Part of a small language model's weights.
Architecture: RMSNorm before each block, rotary positions, no biases in attention or MLP, untied embeddings.
Training: a variant of Muon for these matrices, 116M tokens, 7093 steps.
MLP neurons of a small language model. Each row is named by its layer, matrix (gate and up: input weights) and neuron, and shows model dimensions 0-159. Each number is 500 + 50 x the weight over its row's rms, rounded and kept within 0 to 999. Numbers have three digits each. A neuron's up and down rows have the sign that makes its largest values positive.
After each neuron's rows, "fires on" lists the tokens most often at its 100 highest values on Wikipedia text that the model never trained on. A number after a token or word is its count.

L6.gate246:365542412428558470430546541565475440528462548460493461428463487429494519523543460520397501571464508511482518521404455489456518535481570428587590446510489450470571460470535500552557475528518477470503493417615495488575532511472478454523597505474436490493430521603443427487547508437548449490533478466497591413491456512541502466591441459530416431492557550468496519447485446485429447459563471373442489534515519579484588497499561498533486523513430502515475502385528562517531512438528590
L6.up246:427544536420532441422519488567495449535460454471564523487504470432478545548543536519481579567481470561508532497407586506476510493483471446510607441537396457430438552500587537513604420526496428544541461454602489464535515575486537448495554526536526459497480431581501453537490477397480470469529445497463500411449419558514466527564297467480420460487539454552507462499492480528582512447504562433462469572534451579497506532449472541492506481535552496557505447412564536558524563519496506
fires on: "v" 48, "ex" 11, " Is" 9, "her" 7, "oth" 5, "sh" 5

L2.gate425:486441418508475625531550541477496519493524590542415544527422485474429569473492525486492444609567547452534595576459547430516411578507561541521494519522609512516518488387517374464527531427519543515510544425547517515528550444442550498363567461534580519510495497462530558453410470555504466514489539535495514444476480439593559525575532443512447527525464514472483572470475515561617371507486422534474485507500534550439512469504489476553492526443536529524492444502570566530482440513554498
L2.up425:507462504492502624469426600512509473572474589444458525460460506443468606504520565495461418521532433504546629541437465477542470506365561486537534532510577605457529564415557439520486519476526513467465512547561468548488492469521551525378499460508469549529468470527472521504404544497499408482518504481471427480393396466532515603517532453497479516488510457506526515430482571580547479518515492460416460528495522538475491466586473494447469420448576569529518467564500514449422384553556545
fires on: " also" 28, "act" 21, " such" 18, " (" 11, " than" 8, "ast" 5

L11.gate52:484456500481461625516518527524442415516529505501300527536507583497498585452518498500424432556491440539449463484443463602440542504516439512475564505633569476418484464521482542558480451527613523458450429540492593466465565490473489496498551510509458389474511507509535549440576491462431464430578511439423609456532504455512533511444520514612520484503535525537575521490470398590514506512539477506520482541479528510489544547592479594468546548503484505451457525503525489495491453436539566
L11.up52:468483522586480559535502502487520531639475487457497503431528552560435531539545478420516467487504542543497491509432487425543569407551487536458516519589620545489421488490406509474448446494498505561561436414437572512456576503520518429458499497477504575520537481490514531467431498436492466564588545602507396453561537433430544487463535551488410458496526485394477562454436462469507503511543459505474452558467388461533451563483534649514461513512496425456465441582568547479425460499510528
fires on: "l" 19, "st" 16, " f" 12, "t" 11, "p" 9, " bl" 7

L2.gate246:512458476615499523508468510469470507483454569489577566450513521522484520516470509506498572528513605506491416465499462499475440485570512537503473589571517486510459539516382567451507429526461511516523578527486506444496522554514469394531419455514558609513530461441478415473458484448534405550646549449580466487436502467541548521540425486521533481537476434569524518455567341424485505496455571575566514498475441499445567469526422459573458456413535513572567593505527545427526438502518512
L2.up246:482466406553494578496491563422434524476478523442537496461488509491490512541556567446447501473518509492471477474457525602523497408525506534484493554533559426537512518486452594434527466494461490486502578611489513423479532585386551449495498470456566477465485519394511420502446547435570452574591537480529431508422533507536513506599402507505477503499505494521565455429517419504465493519501556570626628459634424522508517452538431540517510501447574471568501562508554519405572456475482505
fires on: " al" 81, " Al" 14

L13.gate442:502410437424519424543451540487531551474443539548526519410482527470447385553455502602435485456578431570519486482607539463442520496528486514565588483438585546527428549507471480487544511509486414448480564425509441564467386519529473481493497451525546457468485527511492527490477441503518491508576495478473551525485546470577581447557527434517539493547498497466486417567396504446503518598419471497532540512493527504528507689425539380510520511443457587515516498517443526498404495519451518
L13.up442:539443572494487575528508449487527575477446594404535443507528571510532454532498471408491531556479402558538550468535465474423502468500508528505430408440444512560531402510437482534451540457512554505528460495496532536427567560512495534506464423458488402452467542554521615517507596514500524473481571513608590464563595601486401537480547480518458487586456492516502551476545511562401547489493548567548532459542445406550549555532533530583518560569548530488505512430529468544401532484555507
fires on: " comp" 60, "p" 22

L2.gate438:575463516574517449444450474595588529481555485468487447406511491491487517525573567469539482546611532543467570568387430509382517494432542485486503450542562562483536487467524470592488498552461581471451453489553498494508591497581485476446491522441566526480525477459452427477478494572519513527458560498402399410579469512509578569394463503488519500532384495482494492467550524552475378534476511430504480438469577568420587464544453413509438468544500533522542536472444515498464516438480488
L2.up438:546463418545551410486457478586550544569465468504529517480516460488504483505509460427503435585509505575482668580464514469513528443410495593517519551507512594505525495513530434558502454494538514538539489520511444502504467468517458499486551452561495469480462506487487460507470481459492466545540564555380302447514480573557568542396520461475531521426493504547467422454482496448455463513525590527494591596416628505431502561578537487542458473518541502459523513423508556456435482460485530
fires on: "act" 37, " through" 13, "===" 13, "====" 8, " such" 7, "t" 4

L5.gate132:455445510539587510465521516438497518469539498598474495479551465410549495464503522469553516546503523448448450486387419429526351615428395542415548518498518533478454563461512522469488422458502445556474588441554440540471573479432499598524438524455427555521498603512348524573493466447478469511399434412513491503518498500555517512507490494524515499517527537498447549480509544496488558426622408455489507459457547513486437476464526491448433510532473463541545420528547512547557502475570483
L5.up132:454551590485495525511539436433554378522460528549485527553485488484569517496476451514441488520488518479401477425568456541466546545553528465395538461457502522548550505505508444613473403537471481497523484453516533418534511505482440557510573550552541539460510486468518580471505445469619511566508442504553499455493400495398461567461452490482493532644450470548442513495441474464617485517520424447367458527445442447483508426610515550511447416469514534586499480562469460527427479505528452
fires on: " =" 51, "le" 6, "merican" 5, "ack" 4

L9.gate423:510469452592464487596444476495527535591511593425536449565485413464460501522541572530505571419576419484545435453538542479393491494458468543522595518465541429543526463523452488538511524447442513457443421492492449554445587521456447484478586483543501444361475526602546488525569506439524523546583462503537538479463477500443581463596524549473498544509453549536550567495461565409524507588535507489539565442472616482502479542433579551530493497469461551470583518465452463527442516468519435
L9.up423:513455602567399526526521448515542498515490561387562500500535433500474519510588471510576467529565450445489430443485460462501576464480509467422428546514530461485449454541494614551445490584524531516506484371465453515526590482597473485470564463505419514509504465469539512577499512445468495550411492510446365485563506412523442421530406463479549542511521479486531554487503513509574509608442450549465525447460421431519521490462426509555502533525563447492519594536528466494533569516605409
fires on: "ic" 15, " cl" 14, "p" 10, "it" 8, "F" 6, " " 6

L6.gate132:595528545464502445503483511507447504462446524390514485541482524406474483508502417459465502518544419502522531517490443570435503508519361553483454549420498524513477495490511419478535586547553509517472444595555500548554410519535474498581550393520505478512448524569486532514351518555490465446554598553485467586446551512524538497491532447456482492443534583448498460444563598429560479552455546594505472445568536602508444554576471486585450459455432549464411503522517508491443498525541570
L6.up132:576503578530533478479455508467550509480433455429498477553576439453561458545475460511479551478532419516528479551468544446461522468535486454535455452554484492482497439547554443549522523516485686496535494546456523612564501454543513567596486427549416544509520422455515519444529522491540591511414461535477570547434477598485429568523459473544444428434461518505481554456522579559415428447480499419462550518535504471482597571463491512442497414527412500538516490453439403517400464551532514
fires on: " On" 15, " At" 13, " at" 10, " comp" 9, "ased" 8, " follow" 7

L12.gate140:594562516499499495438477560494542605552476463435585504446508512454502554503533477448416509492559514613556508633542527474451551571568471584477477538463533451473562516413478493462514549512541455466544467549495526537537603416539474568450464477514465474535545477422427504444445550482501469555466534540524568555520465446506569480566531483495488412418484524493492422401543542554528517524591404551569539509493538487511547575484507529510436403482461539545436618465510553537398569422496546
L12.up140:510531551460438378392498560565391547562416486443526525521562549478517517527480547514536433502511512505487483570525528485501515534493484534506380490561567535493630428544602488462450464473497425500514474513488494520548457590482450620546545522531372515464449542463505425510414504553440469447479547461470521554531451525527517377502495495535399497523534559457505512471508488626487523609548475526576480527464473505581474547403477462460498525396504504577560457526473523439541548520468477
fires on: "s" 18, "es" 18, "ed" 12, "ts" 7, "ers" 4, "ish" 4

L12.gate388:508442551513445475457546503545473542598461534465535564468572484441552559475429499475533480572551483499489473617539547545547534567553429488439449571546549541516550507563474497637474524492464453546514415533493527534553465500561483550583558467487428481450572516484478487440470429522509443541466406525519525549508480447549605579590559553520502410503458533459513491439521453575509419583618510460629547554543541474528513432472503475507449521444509484588576534539453441440405506492521462
L12.up388:511538447435532492507427490512496537541550550469455510556496517506541518495543608431500422582523513502524561544433415492506515534530579567457423548486446643429494388489525495449410555516482457457522400601516423589542543416501477573496408460524582480487461423432502491463526450492593505523496539548461480547551465530556486511517379404519428446409530536540479427432440453439453478493448474528549516527452469528477487506487526490566474502454435506450530509524402439461536495460451413
fires on: "s" 16, "es" 14, "ers" 10, "ake" 9, "ives" 5

L12.gate136:499498602599434460433569541519462465450471391564526450539525477442483504612524560491587484472437477399468515533448437465517447530460499486465595512531516446501523501479471573564536483537422398468492504474474505534549628434491468490439485513502482501413534471529411502435555547475482428517500585513422530567486457489498603494471509403494552460456480493518483596466548468499434511372513378532492551528468458539485567571508456450548484466526514474469372470562499447421501515536532452
L12.up136:410483639521504483531576549509515531570481444568476484430514522454460582473472585602427534472523509407482553458345546477495512485524455412516496502467375488414483497491526442509471522505523548558471505510505509510484513470566542526392560548466537427590570464546458540469579445538490491407499523545411517501503527461472478458509486553386595558475467472377505555591539492524575510508524449514498498499487523556557597519418469546520512571575523475507469520465393502547515514514476496
fires on: " |" 22, "h" 17, " an" 9, "ubl" 8, "ol" 7, ":" 7

L4.gate386:583482449566476563510503561526551483470489555405485465591484452377447531463550459509376559452465494425441561533525445579502549541569578601453490542579455525572528538589431506496512396567403511541482534620515482503504499505509517481531496434432543459518495456511538497526408439512414495566503466413573427486472492534573645461544480477511468482474512555506496578491485475459491488464482456567478588527555454578466549489486470478521543479500512495463422458456533565393492461490475473
L4.up386:431540549544521502586498544578518525465520548525509471488489557465556579491471531482567501435519612508412571409498541491493487570579604552451494499549554410587467551550570465487489460562375489436582520600514495463517477453563531492512552556495558500574567569500515450440463535554483461438526431581517475411429503556531491591457476435473500476481399533518473489484569496400550455504471505475575523471451471572373504415496492519484534472472530504486475564501532564408502464428482553
fires on: " in" 68, " al" 16, " for" 8

L6.gate170:545435507441617483600505474488579568557433435531478488481534492539444544479476634521525504490461570579512600464474538520537557522475527493499531491534440515495506508441465513559463548376574525461496452518520584499511529560570512559554525510508437528443488548540498588483542520425420483573522609489481462457456498584565462551459492510537642542489430521468463546479496518550500457438497371563499472519428558456462531483428487520572529465495563519435443478549508493459606498594526407
L6.up170:507428530539452427629496497608523500568507397501575412520558550527556494494418451483450465481514514483421550519545474511517469438587534535491558538482560539507492454526491556491570570421449512559488456383524548400495578574509592457490550447502574527450431447452519478497538460585464494500514594495553468386526519533533480464459490460456544527506458494535528480431504560496564541536418405454500457452474486362498435526478469529412498487567485455495426496556583431493512445560512489
fires on: "0" 30, "2" 20, " |" 9, ";" 7, " was" 5, "5" 5

L13.gate49:482435534531405546555533445571436427470481511494490400462467412513451566533464463518587505550574619442406510567435554494456465531423470521482550471515504515443493431499544513373483423454447461477500532496507531480548514473507501522479406521519492540514493495586421414500458419529337504498487426460456493483362626526525500446478500412482493530517505449549505485488505511470532520552458501575480515463509534465542527587405474569459547463475552537489531595519435516411495529542548478
L13.up49:465534519507525467458473485647528486508466523568497505454396522477507520565521421543514482474491524489465531561393473495572519467610520483433469479531371459410464498476458414529465545427562434556578451396457473499477378444487551627453494425509577653480576455467520549530537485485516567493459510441498508488489491461530577492489507457451519561473439530437476488528591585478531535515501553526529576472518480529584545525432428479468521463461562476445519546502438555468536469493581465
fires on: "a" 17, "h" 17, " an" 10, "ash" 9, "ot" 6

L12.gate396:440511447439540477501511493545409606488543595498551516469461500562510468449585491443421491524368511546474489488494443525515462491499504507450466426415536504436509497452468500464401467587508497530566540495487464499503631452423515550583533505477542486458502614521510483548400464449453462571452477502488480473487577474484524523451443387518474531526531405465540483453490509574550467491489437523562542481435625464522547501381479502460410495467467549559462522393438553518569420547416517
L12.up396:489544513561454499565403508487415498460488426505495497501546573472527519488506454564538529449524518522474555545471510392527478522460494572471500484542508466442488469500586510503419485614450444488500488495466627460616474444600491500409544503470421498503548502480473464520481447556434583503535489502461552400536435459484543457421555518422508419519387501433471499436392519514498588514439428535518467503424550481520480501497539525464512595381419527438524577477444373510549442511445522
fires on: " with" 20, " is" 16, "as" 14

L9.gate170:545439425581484423528504486527486518456510480524490446450458536458540458450380520501450448501576440577554439481490505537549523501461431539534453430453491364550549475531561489539494439433503471503544585505522519504559432514545451388518489494522442507516473495460544602493458442494494486550443495468470614437631509515542502537616533507487425591563533471538588493550424504511483548585552530527610627511475464475553452540468390481497563470439536509526511535564552515492538566508535464
L9.up170:550502510563493448568478401493544559443550508441403486477450549555581499517548433572554457506481537576429570457546500435477450520555491514405439449462478476522529500466428515450519460559504447548548527480441464448466490489496444567578571502581523454477565496548484508437468507441437424428463576508476512502547621381474461601538515425501511466569443574593450478484606479464604517485475533579490499549458490513502495493444430430526542558388499545455566448560488470531446478546524496
fires on: "att" 16, "0" 15, "p" 13, "2" 9, "il" 8, " of" 6

L11.gate84:577487597556445471441493457517536473426552458604525508460535458444537560472476529601513494528473471453487418521435432494448453445587498537499578544473462543465375499506546576421501477477537399440548507526514511555551476478448463513505402512514499505459453519537524487454477560533419495605541499586500536463421469464555523434479430517445458434429582461434465464571512526484474504439479486503511601574497423510569479579468581491503505577487582492446529445479530581563523443625563475
L11.up84:562519506620456386500588436434446486582523515540523461554508511465518504470477451490549499514437477466505503415418377448530466529521426446413511400433525564463480570555485507558548517493486557490422473530474572532465496546476406523573507530476560475526420503518478543529553455435489447414486491569481581496491402536414422450462434486449538500591481513564488492593440531434434417531505429437511472520518485524541576511530515491531507521442493519454557403579547488404497470486461585
fires on: " me" 22, "ack" 20, "urch" 11, "al" 8, "h" 7, "le" 6